python train.py --n_kv_head=1 --norm_place="pre" --init="normal" --warmup_steps=26
MLP neurons of a small language model. Each row is named by its layer, matrix (down: output weights) and neuron, and shows model dimensions 176-367. Each number is 128 + 24 x the weight over its row's rms, rounded and kept within 0 to 255. Numbers have three digits each. A neuron's up and down rows have the sign that makes its largest values positive.
After each neuron's rows, "raises" lists the tokens whose logits its output raises most directly, leaving later layers aside.

L14.down828:117127121116140115134128146122078137099135139151151129083133156097154134100146116121121185109135114165156080167104157151125122141126105099132106186110131120080139146118114113114123079148133166143093143115101163120102111146080119128154155145106137136120132101104123089132135116114137138128125126114140141153124109116135153132127105141112147131148123137168159142143110141154144194097106105105129105117113112126116125125105150135110160121100120131132146132085133135116117103155111125156129140139143124162074140146105190118081121145141118127132147112144158113146145159152099127128
raises: "h", "x", "hab", "hing", "ash"

L12.down769:154136094121124176146109129114105111138072105179154140139140107117114139163092133137081096134136110117146113144134157066117110150153139127107138162115156112117126150128154144067109117135142152132125128131082097155161098152174163151137119125101100107138101164116138135177147132117125103133131149116157143086091076113125155174120171089121141088118084150143105091149141141093162082139127108160112139115129119130156106168125133112144149107129139149166101167189159114131122092112149125136135144095117107137149141124138149128112136083124153149144150110115148137136182072161108136099
raises: "sh", "ë", "ments", "ry", "ity"

L12.down470:137115115138120134158129144140179157096120135136147089145116101123157141121128136105113141159109086153128143114120124113127083162109115139105134151130114147124125153082119153096121120048109161162113148129134116129113136146137115131148119130088108136150131150139137111121077127141143180107123136121106116091121145101152137138135131137132144117147163062077156112130113124120123108116121154112135117144125130152129126133104112099149052146136169120149138092093107163100088120145100148103126130144115140155139162141139108105159070142127108109118113114123113136113143212136112101134
raises: "iba", "imo", "ms", "d", "ments"

L12.down115:130130127104118128140113100134106161078085117102116107158160105124114134120085154160131143171147146103144144151147125151133162112148134133167136153132134120148110114125113157147104130111140126078156147133127148098120108132132138138114152096131155153130165112173170127143138107101105138124131144132128111099140072143103097114124111123124146130172150125158151136118181177075101090180089165150161177173135109163127112155100093126086094084134125124172114127149124142131144140138155113135138117104137108136162131142127153069095164112137114159139197121112073139135155123106152096159
raises: "ter", "ster", " places", "nder", "est"

L12.down720:124128101136069078135138123142129134159165084130111123128138086160145129107167140139125136101162134126120106115132123127117121144098112166121077175127187137155126122127123131117123117153109112139107185128162129130143161133118149134104066148145154108127130116108130059086122153176087131130149122154136133099152138157123146120151151130116114123102123147113128128154077139158104141135119127128151128149118125153130107116126083137186149080109116066169152124162126149189119123115154139114139143105165144117148090119125096137126104124157113134106108157137133107148140109124111168141
raises: " guitar", " band", " album", " instrument", " Music"

L13.down116:140116109180141130092139107127157146082131114140129113143159111128156130079108129098135130126142146104160119096125098105134177120082096120103118148174127111141114130151112154124196110114119131142132120105121139099111133095142151152096166089120130169139119110030141137114119125130128154130146132125150136127137117113097121100146097107127152139115154138103111160112121128143153159112118092126175142126132156143136155131141119137125107113117136117166138133076105105097150112128165155103127118118140170101112125119115090084159121110135174095130132154149170142134133142136158088147
raises: "vi", "v", "ğ", "ff", "va"

L9.down27:116127152122118131118114120167119139081110104102136100177128135179148081114102102153134156142145112098145113131108142110106113140123112144101141106153093150115122104091129128084155151152183119107122101151134099173159097128125125131111170131125159123151084159189124154136127103153122138164097165135130163120130104096125147176175109135137086154165106119121126112118178109146129096151143121109128155096104126102139103103102131145117167147118161152110117124120118077179159095112123150140109125128075141131096128106131070135081110164122158132132145098161140131110139159115125156087
raises: " together", " along", " according", " during", " within"

L14.down128:135133096109133143113133121134156100132112108161126120096084145146140110169132186080117146137127152169141116105108151085131112083108128084119122140124121157140122103109124104122124113151116177154082132142141193189153123117140170117134141117122136123123093151138126136153147130118118133158114168168158176093125110137148168116120148122107112097121082089085119138091077106126100087097141108123156090159149136129139127124127159145139121177098130155132153115110097127115139109125119141156112171147115109139143161168097127089127155155111098110120159158096118112131163115160124113113
raises: " into", " to", " by", " towards", " toward"

L14.down52:103144144115104134082120141202120130115108136105150133113094127176110137162155131112095135167123175118153089162124152083102097161145129134143159091132145095151157138087101095126147129130108162094150150132116113110157131112147194133073126121156111128145125147148140093130109100114151185143143144111117109113187110110141105105123142126109136097135117118150112134102127108131119146134111143143142117144155099110119113182150128122147129139116098149112130164113200136133110117129129176127102137128135125109127090143143132117152138134118114147087137125134142134096124108109092121183
raises: "met", "ram", "ame", "mad", "ta"

L13.down794:128156123097174099146093157134161133090143144128108167112125143111159133119131118072129146109120161144120085072120135134097139118142181125147125110078083127099129134116116110123116114160151128141176150084071117124131130146162125078113135112125090148078115150221153123156131099096089129140104110150114133151145148091150145150108113112130155089106133123184108110117101119130142117123107142151179107151134115087111117099114139146114125075123105139156160155149125196141142085116135100136136129113151153133150090131142129098100114131150157118133135139113131120126171086114131089144
raises: "X", "I", "V", "II", "Is"

L5.down18:109114085120112166105166114140107136134155109104074100088137107096152145160164108118076161090138129154133169137090137137099133120136124104098146127109091105125119112092137141136163132166146144152137133142109129146110132130087168104124139140109131084090083125140097137116098101161122120145097143123134133164137115147175109131105163140101170131144129107105119136146136131134118152096104103101140142133105117086164180116142124100149154117113114155134117110140108097133143125160102126146110111121096123132115157121129117109086118118121137147164155098083107209101165134151160123116
raises: "ute", "ut", "uted", "utes", "uto"

L6.down422:155175124109124097111103142149129156129105135118152133126103133141157148118118149141123142085111119185125101122139115143162109122128128140141130127130089148124111139093135135141127097114146143134104118114114129138115097176092093155152138140139129138150139134065125124119128139112124123119115099152094134156166133160153150119113132168134131132126110117141188107083089158173094151123105113150104110139164124145130086132088081129117130114110127103115140134161112132164094167148169120105118163102130151085173105157122112118112102115083165129079112167132122133131127139056158121143
raises: ",", " there", " they", " it", "ly"

L6.down374:140086128125120137081097179103121116086116161152143175080117124137130130130149111157170127119107121151122150069124146107122123107128108135079106125131121132150133109113086169099145194100116114180086105128116094124141124151084169155126153164086157135158133151116126100177171085160113124155095160117155102173145155155120151128100129172146161151111076090121109180079091130102151137119141131118149117132108090151064160147152151131161130148154129136170112140126091132099134111127117116175180087171145124161128141118125151138126114137146138091128137127089150130131164144135133144136
raises: " Preceded", " death", " retirement", " Pre", " lost"

L7.down652:138136123157110102154163117169144170176128106110128137108110151109143131160147123132118139149099149097102108122132184116125122102087105160098147146100130114091162087116118139116123121139117098143097123115151104133141150109106102142139105143138059128116154085173105140107100105122082110143127085144116097167114116125141174124125117136154080132127165123140119141125164147123112072177155107107113122134141121127129133122116084166124168165131126158138117166156099145113146161136143112102114091134102094137132106150135109147148131127145102179101147149146092129129155137158097139078
raises: "um", "oria", "ation", "atory", "use"

L13.down889:078122147140123137145152137142135163139144105122076160153105149124160151156146117182114154103123114151096149125129164115188120087127152112117124124145153106155140084102135104169150125122113132145163103150124165161158137100151105124135149130140120122180118137204076101107135150105099150123157106142130157097146113129143142101174096107123142112110086124152111117122157140141135128133107109099096135164115180153142153114132118142111105119123082113144146105172143102128163124138141149122167130117130091148115199117157151097082136116101108137101141175112154142134134080107120081093
raises: "ift", " th", " f", " 200", " twenty"

L12.down791:169115117140138146115152126103114134100159152108126103128142108115109128101116136150176129143100130139113142137128090116157130150125125125126131151175103144104113129127148119129138154145124133103099143202153175116148164150133129102073159142114114130130103073128139141124121104150104162111179121126164123167144164155102151121161161086103144140095185105120110144127052157146128134143117107170102085117132116132153154096128137099124140147150101102129135108111097115113108159088128143140108125120107136120137125127113113148107125160112124122130151140122110123107141147112128139088
raises: " US", " I", " State", " CR", "US"

L9.down141:144112107100111135148083119133160134161163111146146167075108115131155105118123097095116156151157086159133089152098060156129100151123164084114119113153143133139122139128105097142090140104150130149133134172145093141114174147114130092155123104119096148121148138136130174139094102066161127189127122142181103150153117098123100122145173163113062129147097125111128105118169134143164101127104096158127107114107153149157136087111139134165168179126141127114109135099151099135155122092167126130117123137110136105095100085112130146092141085111139093119128117150145109166158147120135129139
raises: " they", " it", " however", "pre", " there"

L14.down447:113155174114125094124151132166100142132137122147125132087104117131100141089137090163131111157143092083126085105135146081103150115104141111105122151116119137134068152102138134086141135139125174125100129125116103115148075096164141122094129132101094103137108175118167116092079123113155124113117118107130114099102130136124161101165140096161125110122063110103087140120173095127108105130138122133140096149118110144131131134141131119119147103157139142118145111125125138135155138114129122164149182105107093099127115124076135108137138138116142115176090102127099123117132121136150154088
raises: "age", "ages", "aged", "nce", "cing"

L12.down700:133151119134108135112170113095133116122141124135149108123145107123097099119153143131126119114130110041114111094102120118133129137147123136115156149141109123154149106149133141139119075113146120163168189125160142107115112145141086126121114097121161073167136124178131094166158107172122109119132169098128132117132126109133161137125131155066068157104129146100098166158095096118108142133108121123137143087118182119141158136113147083138139110128131120095119156130117141144157156149133079144113148108129108109126164114129082142144119130109179127148102142130125102101140155107109098090
raises: "w", "we", "fra", "way", "wo"

L14.down778:131132135144131087062109154118143163156134092109129106160098104100106132148140097128136147108127124121130114159152128126128108130143132173163129136115142114116110147110155149095157100148148172113152149145148147161077089120090105136144169147107159115100130098220104183110151155137105117133121148138111123125125124136148101127108154106166151159127173115146108138177113114078152137149173140131122144177160116101169126109123174104141130164121107109106160122113135201103145118154128117130137157155105116109152083132148119112161100105165154155170119129139126146145153143157123143099
raises: "ons", "on", "il", "kes", "oni"

L12.down727:146104061133142112142106165068153177133158144092117155148075122112139130109115088132104151121153155159147128162130162147132111125062151118146161131113140184123165155121140137143159127148102137136135131141119154143163110163136113145110132111115147102120148152149108138082135088106134136106147151142121136156133111127160159137115151159108130137141151129151157125149148113114134153098122170091149157136115133151132150101094110123094130150141157148119112134104158098097160168131123103110131146124089110108144099122126105149108119144112174132114147115133122188119084151163139138076
raises: "ph", "f", "phi", "fa", "fo"

L8.down683:126118148127126114118116138128098130157134163114154137123114061161128161085110092101146113156075132116132142108120148115126106107095122127139135167136122093149134105143145100116087191120166131136133122088090126156121135162139108134130148121134152132134119131255131101139127101134126154105114149163130098121125099137114104105124151162152140126109103111142100117124145128117104102163117128136136078096123120124116156125122154142160100127132150077093117133161148131110150117174132125088126096098157122142126114121133128136126121146123157095142126140136150109146123114142133148113
raises: "  ", "\n", "\n\n", " —", " 1"

L12.down185:142129087099145112057117131123150161152159138121146113129119097142117142101127120107175108161088111142152151158145104141150150168103053133150152119134121109163145113131117061164098117137132136110115133167111114149132100133100152085125136127178121123122077137162128129138131136118109142089122196162168082131135118179092115063111147164120151145129114148132089106116135132154116112148147125126074126154128167135133098098117121112121113154182150127143137120097109144154113145122135108137129128131118108151128075133149111113132143155145101155127146109126146139143164151138116131122
raises: "th", "the", "ense", "ath", "tha"

L12.down647:129123098155123117089175141142122069156177163143082115159126091128126133109141188112128128131145142150133144131152058141054089143144141106118155166110129115155140166113151128075109161115157144129103136152132120197128078131105149151115112126091146157185109104065123131143111162149125105069100099123131121139124132139116132102136132124093134128105068111119086089165154130126128122116153129101113144144106122091137104139142126109111134116105138140126131129123163138122171088115152134125135158137136084100130126141098114136113136118168083107111159107136140116112147151114109164136
raises: "uck", "ered", "ers", "re", "ck"

L14.down55:097141112116147145121118155119157166136155117121125151178117139177127057142121083119125104120102086152151147114136116142103141148106099076147104137185128097157151134142106128105099099154065145153117093126122142150136137162167146086129128112143170179131159158156115107069156142116135088114130138097133145117114122128112117143100117104132116153098163121137127150108115102111106124166140092160142160096140080121151133094145125100158143109146106126103133157184167137124075138114126080104118136120114136114153131107082120126148113089167125131151107105125097094103140120135133158119
raises: "enti", "enz", "ing", "ental", "ency"

L14.down514:126107150138084116101082094151169135139194151160111118145144152146127140136137095116136153106120093170147110098087137138138136143126160117145125097088127146114100106142087133102110136125105147097085134079129098107081097113126160142151136092109170114104142150142123118080131121147093156149144130110127135137179139129149166098180114111130120143105155173137157116156110143100124107152163126112110150151159084165126118127112106152148124148139116130144102145147121169145147103152129124096160112136143138142154132116110133109105146113141108166122148115125103129119163135098150094131
raises: " back", "back", " from", " to", " away"

L14.down484:139099122095122133117210138139113146167104101152121146138135148144076109135126117157144135111105087112142105120097173165114160098174120146137114149140107153121150113171137105178123162116147110169138129127091138147100136128135127105116137151081138124114124086137162114127141153135125120129141103140160167119097099151141103143114109195123148146121130116139091144132148111130153115129109111111143160138140130131150160133161111124125122126170115085110140118087162152117139132150144137084166111155112074075095163129132133088107139156169075150087131118143113127110110146111163134118
raises: "ut", "ns", "ute", "nes", "uts"

L8.down395:130117157147132179113124112101095133144104093129107134135131144144126117121143137110122150161159121135150101082118118151204113154154198157115130109142140096155101165115109161111140158169136127138117109074135122131154130125143072133108150127099145143165148068179090078175185101141171128178152088123149115137111150123104133125133103116118116115165128168115098115162144106109121140106178177151108145110148134132129138117112126162113088147143106104112132159115132132140109084094139139170139157136117150132151112177159085148166117111143136164113112124154116097180134135125109137129
raises: "ja", "je", "order", "ș", "que"

L7.down225:134129106129165135094137163139079117150144120133148089129120102101125128114101137146133096147164145160111120133157173159107130093150106126125093129113124123144172158147093126142115143105120110096065102111120100141166127129140130113118120151113103159122146108255111120104137094152122127128099088119113106118178159133139144114159131093138116149156118152137111087119137101131154114149160138143151150129104114109141163142135153099098130116149104077134143130145151149109129103146118123124122142116123123134143134152114133126124148165108121121127127102131097050106118117139137101115
raises: "\"", "\n\n", "”", " These", " Its"

L9.down646:126114167105129131108128106168104161099114147137135124112165140122088126131124085119146098101116154087131165152135150150143132116129132090122142108145150117125108153100142131076127137149138146129136130117124133157093137126122101138130115086187123144154129150184142139109121164120102127171092119162165109103135132122152104115164139143087144099102186138108125131066084138135180063114135139137139153184156130161136120115107174108169161107110112137148138131157137150143185086144151141151120119103113143153135144127139102149134114147104116173131100134144109153122151150156103162132
raises: " a", " an", " another", " several", " some"

L12.down638:157122097153117161118108179087143125154118130118093139131107102086119050128115115158147155099146107122139100158139149143149145124115113119154113108141119166143118149107110113155132165127125156141102095115093099133135139085133120151121120117116130128107141131192137112109134167114135106076121140123149128146173127125135141104150131193134141139127085139131131144144124123137169160120141149118126107108146120126170109130069116108118133149104144109149150140138104106138114116132137137114089159109138139099141140095114125089111089144071148105118175100150147178082158125108176120131
raises: " first", " debut", " last", " basis", " origin"

L4.down403:139117163127095122120124159113152145158076142124144143134143073099086088104177135094115094134135140137138159118134118115098131080101149121162145137126169087116104124139162159103111131123148122154119091116097158131127110196169180106121153133137121140153165138073112103175119147106155145147120083122076164135146157118134113149114102164118150133122088159150110138119109119108131100128116110111120122123136167131133111172155117110130137085128162146084131108121123152119107148137127134128120101093147148135106136144105124171171169108162125131129156082119128116148126145158138127148
raises: "aries", "ary", "al", "ally", "nel"

L9.down596:161149130108150159128105173176106147144146131195101156121114119157143113115173129118106131122164145142072109131085141094113164106137098141124130133077123135162178124151147121071140124093147154122141125085122110129137143117141151094090109122116125115106150155106124127135135145122102113165133121118087174087124119142165103144138125095096106092136159135141147125140145124143123123128120101133162155122140110144103132140100118109107121153163145099163152125154142137109138089154124157154138160114109133126166130090109098093153090162116109121121151171144109110170130147145146128120
raises: "ges", "est", "hood", "ance", " whether"